Weights of a small GPT-style language model, trained from scratch on English Wikipedia: learned positions, 556M tokens.
MLP neurons of a small language model. Each row is named by its layer, matrix (up: input weights) and neuron, and shows model dimensions 112-367. Each number is 128 + 32 x the weight over its row's rms, rounded and kept within 0 to 255. Numbers have three digits each.
After each neuron's rows, "fires on" lists the tokens most often at its 100 highest values on Wikipedia text that the model never trained on.

L4.up745:098126139111086132117099150153127140204139133088134107134128156159129163141093137166092159059168133108104091114124158185094177116098111076096104088159160091113255175153130108156081096076121092168121109110160148097130092178077164129135184121104164137133100153155156149196100176110086113137139088174105155131109105154087131125141179088101162185081154091115143127120142126085108088084165132161167134143148118098128095143133100132113168114092133078183148134145108119178123086136155108116134205121111125100057114165093134117098092210152156135136090128162157158093178107114154127156112143139088177100121121134148074157091134119184138116106131142154076044136104117129145149133034068115144110129169113126098201158139104176135131114130176103155092143179196170054097135105121113
fires on: " ", "'", " Union", " or"

L4.up1194:131119156145073165118163100145136126119145094093075111116161126165161132120170130120164104139112173168122076150079152140130134144136082155161065166132090112122167118145121200124148145157160175183100063139107145134138086143161150111129142116087153144111107110122125180115125021077126157119106129140079161156145168123148171158054090147155118122148141131136103172124127102108126106107074100150113131131089093148120188057122098088155138157127060088126136079104140164155160056194182147156094113092088059116158138170102111120165156142058168155142067176097116148162143138101138111074158093137087208127030119135121110095150117147109180116183085147130134145169109130169126145163121149100149148153122119129139119114141136118134176189116100168121097133109128136088158128188151157
fires on: " |", "o", "a", "as"

L4.up338:063099142111155178136082173097091116132124138100172087136130129118099107110063133126108157109173100137139126041118199155219134138142174125129120106128111139118181096093126104128104180099187119114161163168099117103107123137123112095112095108161167086123032144151157182082117135136141105184130150184134159125121137118130162093130159124158176152160125069099142102120150152159138162123115136158147094172129135107128192181191151114188127103113049163089168131121130132129092117161107096188123080125173147044121116085115139105093076175117127159161155131091161094130086108136207134085151162123135149127157127106107086196172183119143131108165104129154191068144050136137130120127167139149140095106166160154147113109115082121165167113156182085224099181177116102139096152176131125
fires on: " of", " &", " to", " the", ":"

L4.up721:145140053111130137082114126171156116150045075063133143161203128131113098142149116133127097090101188107102132143121158117120117161110086077151131069105106134104153173156110136168085168177098111117119137113056057162151160111173128139174120175121153099118164128087133111139139132095140095115151160063138103127131102158169168159132098175145179153105157085116143124162109120143112118095100141076121091158062113188139092114111121104159087098085179099087166065170183102147154120150252135111122147021104165134105100161201190157145165135154090122120109087095147105095154097207149139106177104105064171144141161132138078147132178066194103085118115096144149115115141129119177151102098166132087132159083098118099103109118123155136130151154129094096108109127138150076128148132116107
fires on: " and", ",", " a", " Can", "re"

L4.up1031:100134102114121140121103140131135156130167135131117139171066121163099170052137102151058128147148122083149148159080095191121068104141216131178110096142095140099181093098135117158098051119156098081133128217065108165133153101126122138155089128115086158133134138109086125147123138071176151126158197110113198111125087142140078182157068061098106107092089139126136128073122165151156088073137060149109131133054178088119091141115139099118125096101169157119146128141117168130134093138118109191185088147145165082095148159137059151133158154116087170098090160156171095141141106066096140101149091146124147149132154097063154074132133131182152162129142162161141076118112107088060144114130112153128144144124190151126158126097112120092139175152101100174139132088088120093141153090097111
fires on: " /", " P", " O", "-", " for"

L4.up1263:147106123181112117098104138169160121120161113131210147104133139116090088167128147135134136144110111155127137118106109179108133113140185140095082108146067173143154155151085094139130145050111125137161104204073202157112149095105107125111152090151076117120096113096143123149134210136150071100170099072138177148120164101083169110130140115042110154124050009099099113121122151119110140083159174162022176163098139124112116167149084145159120146095158142152145106079175187104147104169143142053142153105131055115131103127165181116121158127176101153168124097145159128094106151128141188093108119118115117134138119178148125074127117129123158154163141155129104171158118072124145153130066140143179139114152128110108154134134128104171145201158117112173107097086230123106115163083121127
fires on: " |", "---|---|---|---|", "===", "=="

L4.up269:146121056144117140151164121122165141119151146167138071152187090086126140077135162124193130127181105146095108125108160130169149148094159081098137164099077152123123063172160074148154159109100140131160179144130096146107141099099143105148151098137130089127157168069101160098121156087175140146037143055124096112120133141136128126111122095206163121096115161124144073089157129113143104114136136111133160096155169135151110075084128149067140135120167121121155156143162112098141120096091149135116193138146168109057179134118178119147173153082088161104170157157138146116100076160095090086087158183154156157105084129106080117107137119126091121120117139185132135133115102103151065095114114127165181153083128085161107155120167122084097146098135117135141141130071071077096129078081121
fires on: "\n", " (", " during", " and", " of", "."

L4.up1498:124076132081117135149150107159155112101146152116112153105082081116156101061111106129139142217192066161186072200090082130120126131093101159114150171129161078143137157186133116118177109102116163164167169147082195137087165094181123140112143086191111102089154142120076093049098153107138167175091127117132105100106092110130151158150130094083119138149167069126122064088148167100121120135210137158133101119085131107111168125140097175096149079128122137104156098184102057127113150107086137141147158156133125110114155112147111141108115105124191153113183093132153110098116136086097186173116137147162140198122129072118187095074172144176117078100121116118062198159094165116134079125116088085149184136121136092178126185124113144118202134136152139090118096119123182164088135115140100
fires on: "'", " \"", "\""

L4.up866:133144176118139135131185119109145153069112127223152155131117114133185136094191141160198154165102166156135110092128179131127105082162100120090130165120081118163068095174178153123144137157075076118171071127143135104085131119097095172165063175143160121171131139111092165126092137128110100161113070087143134116120146101130117145157091131139136185147117212115167150189169154051188116130172080049063091113136178128089155133091148145138143135136126115093182140130140155165138138108135142180139095126069145104145159115108072123080142154112127125103133129159114129125195107158157103136120096146115180081161142106121142100186209074125150098109110089162145089110093126202155123143157118136190183136117166096138106139096134130113141136065153137143090159134092137149097124116145108
fires on: "a", " one", " some", " two", " more", " out"

L4.up485:053141153096066154098117112174112120139113136142150089123103177078109150085109142148138118143181159136181055145160135119097141135081146128140178113070109182075127139171102114142098168137120091078180200156063160151169095107099160161126154105192101245111139147132090124149162146181098115125107103132129175132141146127098151173078127194112113163093136070153085178115103098127111145108095151160190137148125112084116149147108122106137182078135109075168129148153174152159162137144130140101099112113107106117167146131131093080124147118167103118117102180107129095118215119141153099112078122070117104136142098161177164115179124129130173150127116068101124117131141141151124092114151133105122165125116129132126190121121126152099067130228138095113195137103190153071164111079075089
fires on: "\"", "'", "ó"

L4.up498:084108141157124152171154099168111099126125142115169168154084097159125166127121172139117129128097103132145110159142115134109151160082155151147173112104117146145091158149147118175117156077108103136148130137174124164172175145123162158130139187075158109112158086045130136117175116156142086098068112107147176142176123168109203157079125079075141129107070110114139093114088123127154157131140154188166170129067205179122152122155121115086159140141134114121104144115108145106138211139244146145133143124202147116175123131105041086172120125094196092126127115133056092145118140143129128174099146110181152126123120028101132119139157105125156128130077120146153096135158075103079114142155110121095150144124119179176115125118120083150063114112116128092151087127134103154104165169118080
fires on: "'", " |", "y"

L4.up905:122126102107145116177112116157139165109139114153114180124166153172164138179143066095111081107104162125155107091121128146065098130190152146092165183104116123112083163172145102131110099144113157169117147108157144087097150092098092165152104157135110222105169122176094174106127160101147141109155143143087111071154133102120142129123095147098098097103121136106095129174071103145125159116117153140119083101137160063150151154136132147131186101130115181155121102106131158090129153156119090136197119178197152115082140159131149143131141153128159112118133138120124132071136082162092035116170104104139096117076114124156109140084111134123103139186145139070090096099116162103123160077158158206126145138115132140051167142168127089156140123106120086127104117132138214114156149176088080
fires on: " of", " a"

L4.up1434:145191112106101206054158164144148131176144093116154138109140117120119117094169148119180165116131151154109154060162071123166115130108113184114123121109137132069148120118145162119132060074187080096157126144118175140145150115144125130089154129082105118112160202095146101131132109131098139116127073161129157124118126137086099124095123110169142113099173168153117103122139071116139094126138123131182181157106147180096064095169079172158087084111135112157124125121156078170123143091086150131147151114111169105169120153088160124143105127119108174154155070135108170169092134090210116112141237066126164143165128133180144150095137117122082139122120122169120142102166113094158186150119062092207193117138181103111143135170158109103157137178085152176118162112141145149113148151088164
fires on: " he", " known", " they", " ", " in"

L4.up540:094179140149132124107209104103085114153119113159073083118077138090115167079076086155134110124111125059107181137088104134165136182094147162089136151057114180127135091107137131086189139154118085096180142139094130126093091152137102101112111092148106135145141201162126142138128121107128055111146104114112142113142139086092140112167127086141117128129131105129124144108126147143087105157155147116224167152062136136138115082145152125120118125116096136154085147168144029169147166148166119142082190128136136088170112114163076160086157089136087099085139086130129109125057146112134069112100135093113086181166156116104135133127147084117213137147097122186182185137142100132124118136095108115181145140131156180127155087059127162099070157166193142162130085119100169153140071159162080
fires on: " of", " in", "'", " along"

L4.up986:099091074140060112117108143077183091100119114188098111084096094147111154140113061186113181143182176096099102168107161196178169156084083063152170096121139138118132120103151148096051115137092075128171118138154114139118129137134124154124166093050141114102163186059159143141114082108163165120091132130111095115090134098101062161127125101098135172079156163100138127089127112157174146078147117137165168157108161111130071138158101156184177146099172114165118095102079141154122186097165116154162185163151172084122129077157077183114126158141163091083170154131071129134133145200154128140153094165131146108119164119135072108105051101135152120091159118103087113164108176123072082132087138086143127116132127166148108084144155133108117088082149091157141177128097129130143107130231136
fires on: " in", " from", " to", ":"

L4.up725:113133119123158133191126105155112091142172155171161105144133094169112087147121093103068187104164126122125144142077108151058157213090161091132100146103105111122129192112140131127105123168158161065121047134067135115155113130135163107121136139129108097170161173100159122092121180115130163114127143121093172086110154136210095147076120134113124160169111126118150144133187110204107096140089148133144137181113151115128052137048132102188152146113126102126140208159152161168143030127121111100088150098166177121099148109097121152113123112152093105143125177133190149143121172094145118105094139056127097152163142154128120140089204141209115076105137145105117116113143096067127088136142152125154178148106144111219161188109134131166160083103130119139145187162114167126091134139118132
fires on: " |", "born", " 1", " in"

L4.up1274:073137115134084120104108113164104076138079125071131085136091111148111138125103168151105122098145131121145116171171100140116124064130106156102063144123122125144179115112170117119118158104153163223103145095137145112119085107074219160164116092175168201155124168137162129119094157113145129085133113176161160057184134087144173110175081102147115177088080105133116159149160132061146120143117145191156120151081071147116107122087124153156058161117121110160131100187133223090180141141117142113095149085130069145175056055104106152038136174086159131127131104122119160137114143120140104081057144127131170110113098137214193130170143127100116137152142153119104071117095132106073114176108138097105138162165129195136193146169096179075124041177112135115150091155140177116109060149127119
fires on: "'", "’", "t"

L4.up1507:156092141179100182156058135142152099155137159151195173082115152147181128168154151089131112069103125103150092157109100074203155121178128092200143120093203101096174133098114149107146158152095049118134156152131132171118112131106188082087193137167089091124174115159080156125120122096140157096096185083137129188138146116127151167132138134091147056111121159135136161137181101206139144208131157183046123104125147180086096118159073097099111102103084117159110109159133095128119121100130109160083109114120127156166163187136138153124173102123088148079077127076167164077103151095154160154137153182087160094106130168099151107154102128089195174135133103102135152159132063119119109127163131102119142161122116129169065115117164137100052104112123129160107144154186135146113149098099146
fires on: "s", "-"

L4.up1045:115129121087062096178126120111167157204141138110113129150183164163236154163135129106133150128105087096103088108159104096138158128150086080123118212123130160110125141119060137141122123104099099110162105146152112151225107154101114111099104157157157157127133163170112212142110171118162170081125165139119089144141140154142125128171148165103125175140129081149155146179154120133101139123098156118131128167075106216165140146109158121117163083091101153103129132118172159113119163133106146165146107161100106127172092100097116130062147130097145163093093090055133167164111123178087110098173156124107101156099162125141110174141103114110127119156129134125128107120105123134094123129089163137142130136086188185109120125093141111178173097092097136100134152107142106142105143145180124
fires on: " and", "ly", " or", " part"

L4.up771:118136148072166131095152121076123089202138075150181165134138104125125164090089110165061133147145185161137084092107159142142088120141175087099116132173148061182170163174105154112072165154169188106141170105084130157130101123130123107140087083141124105180099133154128175155119131168174081170103126116124154103124148092168127148171137123143102198183102081081133125106191118131141165151093154141167153196099179109101147132114128140128117092113165110104138137119169071088149091151147129172154060110155101100167173135153144089079122141129098115155182123129127112119143086105148138115171131136087086130156140130146078166170132107211161163157099090205164106099065105093136119157146144107083111133157114089100182154111125139115106083150154146103134143073173108115104148115154083
fires on: " and", " a", " A", " the", "-"

L4.up799:118139120095159131114085152176113132098148062142146102127117151101148159172134107100115105101118099109126142146102080170142148155143127156083120181134122116150120145124082145110116077139161112110074125126101071147117126181153115079137129067121087085100150147127124155142122115083157164109182142113167148143181059159141118143071142136161119158168144198128107072138132157059107138110091155149060158126067087114114158125108056146210151105113130149091160084148164161102121120107142120089132159152053125101192121079192062102102097163152189112074074130122098108146141085144164173131111122170166135089110144094150069081101147078139166125125063160094131095128104145164118150131173067071117125083155158135109126147124107143176151074173123169097112174130118144212081093125086081
fires on: " of", " and", " to"

L4.up934:141060107186125117101110123137144129128093152100128183111171163110180208084135136145135120089114112144124074143122159112092146104111137138161106144092137077132154117129170135144102198100173126161072112131048157120144087177079128103142106160154138122099140147160126115129163086159102110084158096152113148101108094071157131169188168156117116089122112118072091154181162182098088116147186190115088126141135196168121139176134121137176080130079134153120144116071120106197138064118082118094144190125075103121138130128103171125044074082113156137127119101155136150150117139107183077107140104124141085108143155102109140150129163185169092098099172125094134128105115085098126156058174086101158115092118152140150142120108193174112188104104074143047125102120096059110134117146166104
fires on: ",", " and", " had", " in", " or", " first"

L4.up370:103078066150141137141160123130071152114105075088132129064137118152200173112148158125100174061045132153101170159128154136109139157116197131114125116136150091125095166144154114137113127126054112159121163116161092124122111079137191093129183108106135156163044094114099195080163049116140130064091104103185166102139105134132134111129163106095106117165120167151142144178095133147110154089137158102135155154104137142083164103147128144123194152127189144192148108083076138167097097092144133112125105071103156148146143070223072120182094125092122125156134173108148150119076208155185159146096115161121092069164167129140121099109106184113087133124146135119088159144119117154149088103138133093125113159089085139116157112152150082139103112131143122121150114150084104131077177123155152
fires on: ".", " 1", " not"

L4.up268:094165086160102174115094136108088144119139161132108136149123073111081137119152190163118132145201093130152082156137149112112080133099139112140120064134102099154129147191164096160120104117116049119126228133111141144106167151135161115075153171094155086149136157138108121127140165132153110125149165154134129105120112145192146110168089091102151131176134122160099073146107184135123153096108098134130086062098159071171072153090088136030146072123143111123098113081082104070061201076101082154078155143141118174119116160159114153098127122165124123087146089075120124114158107112112145084100133064172077092151149110150159183102142102142095131086079102116161131117136123112073153150133096149138173206175153147232148109133125130125105136120107114148111151111150119099170175148117107
fires on: "E", "G", "We", "W", "B", "L"

L4.up51:175143181173100131162160198150088133150142173099125133148140109133153132147109062077149160097186141094110155080123125158150135116115122108099062112127083156137128098135198179172128084110143141119166110197189124128075149121097075115117134136135151135113142172120170147126150116124095051086185118059116119100150117082115133123068152105132116123137126128116153148175135098080160124106197193134146079183119130156121113128106138097166175098126145180191168146116074115181091097103094176106141186099142135133179197147116140158142125120127091077138123110106110139121137076110141069084131088131150091129115144159082117197068098088113167073180089161131092123117156178144158120125079150190149146119091142143131136110149125157232123070069138123137114106134076119157116176164105142
fires on: " |", "th", " was", " in", " due", " 2"

L4.up1401:141141107122152141135153140121138154123160076194109128127223118111110139110123121123114126088186089125092125143093160148160081154126176201093102090147140158119133154098170127123146158128093107139097153153135104119107116131132105182149139108120082134118140135128129105145092109124133011174162155126145135109069142069180139123131127152115151095172119046139171122169091182149149180112118108131134146112121165150146152098117168169069062096124107084137048165152189135050148189169151114135125127141085130131142117189105100098120102101139115155136118117139141165171158133155122139115120094126141118140117152109077108142158112157141086111187114141084116157143088151132163143107065061137244120103135058063117149121161099174181166141137158130095131135115133084072116096111145085
fires on: " but", " ", " and", " or", "-", " a"

L4.up1192:099127149141116120116105107108071179136103127111164152154154110080066119079123150112064109147172118124104145143129145136114114085067108090164174113152120116152181106091105113151119202148155136165128107188089088143141142123136159082132105111130132068167177135136143095155153114092121135139129081147147091117118196155115137069130109144179157126161181068079129111164129143119126197124175157073153138120137145100145151153121144187119106165106186143129115146144158104123182174113145130126086142159137131067156065110105119115140104143082093143048138061119122156175116096179217114107120116113095114083203133104147053160128122183171119125095135102180197133115165119098148110074151087115110152124159124194091143161131123138110154089156156095089065108109142144120134141114132094
fires on: " of", " the", " (", " following", ","

L4.up1528:165095108187154127137145130161178158116136118134139116122144111116071201145104139114152157130108131125141218171175175190143116135184156116115172158131119120099070131177169109093140212197140125190163112152103150127186114110128161100159096146179090145117142124114171137117160130097127127166160160062110118153087134131100129100124091095158104128178087079114145168081085134072090092090149086126128148082138131144129106129107110132142207121079104106098153117095140137107146123150170132127162128162106101186141172151144101108092163095208151152127101127225118123124078178118187154150142212105130100130104127121143067153145142184110135118182086127228132094135183135157106156029129159163122072138167124123110172151123113163158158095153114114085094148104173091068115117098119092
fires on: " |", " ", " 0"

L4.up172:139081169092089140180120138118104089096108163119066127130174100055123142119090132129141103115173097157128137100101183112140078119135134138130098113090239132123108148139132156119169095134231161140121139102177122170128137104116183084137083132127144113130121092121131149122124106175165109166070095108123091122090118123118118129130133078142112134124155135155139104164142095094139092158175131129142155114119145084129129133104136152114113115139185136119069114146152147116182184150114076168136076122159184130143081025159065098107068168179131073043058116166096179101072116114164168174132157129174108140110076089135129160134138116115132132107108154090129132113105128140137116136137110153174147103140144131178144135122113147138144154237141105087123121021172114120090139040061110
fires on: " and", "dy", ":", ".", "ella"

L4.up36:176119133133077131115163134086134187129118059122117106143129084185110118086141183097132139104109184107125127112109085125133160153180168097132146152155091103130094156131138126134082127128120096118063118129107113098157058150133153125158133173098128106129158180078134108134158137119101156119095141067149085133106113123097118139141117063122125152111091109106071152099088128141150136078133058091098109139115115074090049165076154088095131138152190098112107151072105149143113128085166123164159118056133090114203154194150167165069102125141021124158105179175144164111098130127125137156126126136167111108149106122164124123182100155162160089074073111099128179105157098055070167130127153106128127095111101096121146127115196128140063124156134149091189134162110153097182100133130165
fires on: ".", ",", " New", " of", "n", "-"

L4.up1467:189106126101078137182152108165118157124115122106101166117144179188161121147109106100148147131195162114100125148080139187115142095138132183109117138076140112113120142097170102120101171124126118163133150091099174126096078144129204140141109062110154104170116093105154138089165188149124141083122140194113042115112121104161163106114153121112158093104119100138109134157171114157177111161112129104092140109115115182141134113125166195099089169138167143129129124136102175151171162132123113128126120091169133110104142144120165175138078113155145110111187094113169119060107118158104092086232119159109102154134132130094168135144112162157135058087110121166086082191120113151152122106089132102140116121154038137098156106107154116216134191109192097138094118173048095082150121118167152
fires on: ".", "re"

L4.up863:132156132114135144155142065118108099166130147120137135155111073092107143084086101102084115090165153120176171097188155111123132130128157123113128130134135116168188107093155106140138103158121139115142068195127198066162101093029088123143099144124156145185087108148096111145122173183121143121136176133114124088148148032079141169136126163165137164181127116104111142149114112097079099151159110142101146176157113174117107076107084133143094167130101117161118096136050188173096104207103177152118075127159080120166132130159093155148128104101116115129148161122141108092114111105105164128091129104143116092132093125174157149157128145166132158130151086143142101140111151113206105101132138121108132157111125168120156076060128146185125124103169183170139146191137126132081149147191165
fires on: ".", "S", "T", "G"

L4.up525:131127205096130171137137131181095169127074115156169203139110135055100171148101145085141178138111170132127126118146147132170090120120134127132121104061065124129126060134133157177070131098146100151187170136097140090171088170091140080103102062107135096108174160133122187142081140146077110071155096103135117180125075103185074102127132170124087133114174134105104178122156114161068150177175146168118071144114092076134085146091136159116163094110124098055163080111163129113142186172113158086134136158103159127101127151099144093140112150115144157163079113128138151091103146129161104168134066123093118139124121085144122141113160134121150146095146149131152182131120106141133165092157148084106122128211155136083163126119128094102104130105109084165117114076108156122123085087129126
fires on: " had", " one", " two", " One", " which", " series"

L4.up16:143110106196118147165124168164174112103074110143162143137123136098085122140104130077145093147123162156183178123169053121122092108114131142133064120121145137146108159107036129131155092110158147172173073186120104108169110079138114124136129099131110058152076122141137150137168068109151096140107133149108173165153207144133104112081115115141065046129180134099097114116127099157084206110140174124106151065124083170106105117117231096151140095156027100108161147129082163123047083207141078116159130144167132197186150130110119128154119196102107096157092137158112131054132118100086158130109142129106136134060150138138087086142124083095139160139133133116078061134174111165139072048099125120230053114119153153141158096158080173108096131137162134110127142109102099119173117118126157
fires on: " |"

L4.up1033:139115183189121120096087134126126113126136105127135146148137109129154116141144139131136132170100115149158085126161116167126128117113107142090124135146086170127107121101107112069083157148127155168108162141107140107131106134143117095161091111094168083167138164111159171153084158167143107137120181096206089125191171083085129146098158137127152139128190024124096115100143173159141209108139178065130104150174117129109134173129117106108114129100051134121165124102136121164087139137114195151118138130106111094162142112112133119155110126128103028116080165152116051140131078124165132190144125159154113087186171189121141156076124120136159108132135093109113157091153098104126134134122137131109096183156114148101152135084060152149127137105153094135110108168203116122110182135100154
fires on: " |", "===", " that", ".", "\n", "=="

L4.up1338:115133118199116167102151140124106047162168149052122101149108095170121199146125101197091169144139082117153116152053143120123129161112142117136133106079138096164093123150162197133108144169127080186143176182143194155167114145161126101129142164114123123149111131097161142145188068141114174118114139150137123152109135101136107111160152125085127151105152126105114138170152156105143102060097121163138112172081146156119094139107069169113078125080122069072164146099107095122077152175084120136113145137084156153155129075142113106076156193096164106137093133182123128122094130140077143112150126159097126110148212116158088103150141108171117137148098141185129083103139119118096154122069066130094067123103108161173157073077079125134091145161148086182149130145170177135149182103167165
fires on: "'", "-"

L4.up369:130119161156152147179127169135059083129100088135089141129085144138131110153156128137170103143149076095217124202097089153108135083109141117142120129152094129105128169109155143124160144122151136140155076179118137138157106116092142157109098111123108070141196109117109166170100143105095125162067148086119156164148192163100109179079122110138167103117121078108119152088116083130138153183101149089149170193091129086102086105099095085100135126134039107160139109170116163082106126227202129142093162139156117126128158158142123161151112120145113130107133117136085147217134111114149128117124141119162116124124085153128124147169107126135136154170101109140161095109105030151087162121161118135068130146148155175143131099091147120074145126164054171126131176140128095134101106169129118
fires on: " |", " much", "0.00", " time"

L4.up441:073087109129109169096187157137084088167103139202145148112102050064168157132158168147108205151149058140075093135147103140128157131130158122037157088111086080116133119137125129162153148137150187136137126122138081125150148176120142101154179152088146155176159230130050141101128127147150123116187100105118146108135123081107137123104118116079131193140107090072148127098162109145135104109112093119121115127124153189131063151138129120139086098126135117179173162155103168117117130115126150182166193108127054184100100154070117125078118118120136183166130073123099186125138143156117153078129131101124132140084171074136112153151088107185155157080107137134145068104114112099148189101141109083173101087129088105127137255130099119156091120145139113124099109121109152121103111168215148
fires on: "-", " or", " and", "ly", "d"

L4.up760:104135109107126135126119145110144122157108137132173095070021100167138102119137107167089107141144095064130103140099172151122149101117137112146093143143134180144189129128071135138133134166136059088155099138165102135131091079130209103161156075144059142129160150139089116143148148153146149112160158118160113103127142058147146130116100146132086132204135070129041081127085140125128131172132106124129144198108063107162137115129119128108056179128114157135041119120120163092186136104120093164120109069136133176176133141106132160122101109155132084079133125142219050139108135208117101116111159140145106145112172153154123107167107111134122134197122116124104191170104144133105120126125174147133112132132077188113137181117114149145101105178139087081125175084158170083151141124161174
fires on: ".", "xx"

L4.up927:163128154114096124081136068056143187095099123155199162176132133131201144134156120086125148148116079129132161138180102109140142110167113118132146071144101127144087070152119133176134155146154102135144153109117106132151118157127161157122132198082130093116119128142115130114141099146145100182070132172147190072164119130075141157075115059119141155157155119120085129146128191083174157138118077151152143113085148095207103181137107133123157079141076150213138121181128165106136102099088139182116137136112050108176132166129131133092166188119143173197162128136133158102116146121203145122117141107114124149123081100137098134094160149100137138101137161107178087136167089178119145183106166169104101090172103195110191063119152159115094088144109096116059101111074123093115110162148127
fires on: "-", " |", "a"

L4.up272:132155123149116148155158043170154158137142150168168114132126178127134159165126111089045102214167147168096137101147166157136188183150127130134145125113118141148088097071063189097093129097204191164095145159141121150130124126170089092098104143101075125044124151160085123189109117130081117137147095136151157094137108089109219113087210150143085151101132106121065126111181103153121147124141160102116158072122121156179183087178099112144128099049139127098111065147107131102076102161126179123101188128184101107157120052120173146122113147135121111162164097161106125122167153122127122126162081102147130159193153118126079109160092161090142108109141129154103136160180147117121132172164085152162113160164187104116104087158105218151162101113141082156112120119122143147083207142073125
fires on: " |", ",", "\n", "|", " to", " from"

L4.up868:164109189113157151122104157148141109106142169205102150041097114112158114104115163130151124163154145087127132100133142079092094141172193122189080153132140076135113140093171101099075160168121130130121111170135122135156140131114093131108089090153137136169118165087092141066181118155124086172070122134137150149120081117144158178203102134107145129124080052080038175131134121096083092201149103162142147118160109248137118171118140138128179116173122129113155074104130126091126091165145076151161131089088122134062160179106126106097138137067120150140183180129108102149166157123120129111106149099120131123105099094112105112145161149177095104154136097146110114177146155167089110158184090135140122107107148067108130139113092149065138150130118084109139142110111134098123107158198097
fires on: " to", " and", " in", " over", " of", " from"

L4.up46:102103127103115171132126135100131135112110171147092095112153070166110102110108120116089174125136120114099188089117150107138142160087122106077125147149141110165114139121088147163113226140086095117123190127130063140133149150128175112122130104150162110166115078152159161116211097195151141126086110192105167150125094112066170131126123084149135127119131188082103140152119151103138149137137128159133111155074116149146177147112133147116118139203115120100077063101131084125110123067118126140102144154091100130183105138103165158161163085085089163136110088120107061125111077108134176116095161153102179119148107076138141148189177174126191166106074152168140125093097173102172194159133140176156133158177155100119125180087127085149099078178090161135178122135108132125086148092093084
fires on: "s", " and", ".", "'"

L4.up605:073093132153145158138187137158167115142183182080126127131154161102180136109140133138114143144113107169119041135155129128092107151227160129119102114150105108134190109150102117173149210141113105094108150138115109108139164130188178114146164114152063176143113108164144163150159120134119137119127127200060120140124124097105155131068122156157094122112129082195146163072165144107148082116119111141104114152137108080155099144106190186159088159125081165104114113136074140157140069134137108195132091141145163153193187056103094106079106131073164105120064099157128152138115070133182138154053147142070148120176101169125097144091132114162146126077112128122138183149155094111138110087083127145102096132135090124104183125122141111158098123121167068164096169089103101107200089086149212
fires on: " all", " which", "a", " its", " most", "x"

L4.up312:103146133153116105159050090101149099133179120092140145148099180174129146154071106129154113144125136114145124138140150115055092186100094129117167158088126124155144139138075122193121113118107104103115128113119137160045144175103141153095107162156129138129074103162090127141110104096107144142082145144120134078109139159101149139150183110149144072116125094086128123120126145097158079025134085136166087125123117187147050084088096127167140195035136190133149110109096179048166117106106129176113201147102121129121080114080124115113118193125132103135107124143067173087187146134099166092166098093115083137126121119075123113171154127144076107076182136143185090140122096148047154174082113130167171098103163170166145159081165111159114113148138119143151139102107128157144105097117118
fires on: " of", " ", " to", " for", ":"

L4.up724:132193071127130127132091107079153192205135137148164073114073137165101141129154128105136193179172094145081142146176172097204119068136156116145113166138120107150063164088174096082114089135143133138130182135109155104199118185099125127113153099163149134200118163177095129169117152137168118156174150182159166130115117152181103162173134124106129078153122097132062113126131137192054059090132149103149100129071106128154098028181140163078085077097109119122135120139112093112143167116062135109137109171153069122116158063117110119118150132124158154097132149186150140122141150130171097109119139129138086127112058119129091076134150149112168104146095088157079100126115105124154118108131060109094142109060128083178133117056208102133126088108163147146099113155139174130130113113147170
fires on: " it", " her", " said", " \"", " she"

L4.up1205:096163147144134145188104169056171158139184061078104147092117118136127113100123125153121148172142108107133110158183146103134162116174120103144164162094112143147155119078144103098137198158128169121129113211166100154117109145116097112116088164177117101162177148118133114101116150098181100088106148214087104101153099131148136070118060083204123127174115120096150122100180123159115163118090145146117153096120166104120098108152158148163135084110104155080118129109103089147124136135103112165173105154165159101150127150148116141094145106131127112144190113102072149104104171158093161109134156096141181121082210113120111134101106096174190130136147086228169127096115105121152159124129175181128126168155124154169167105096148157121113123140078123100111074132179079110146166078150078
fires on: " of", "s", " %"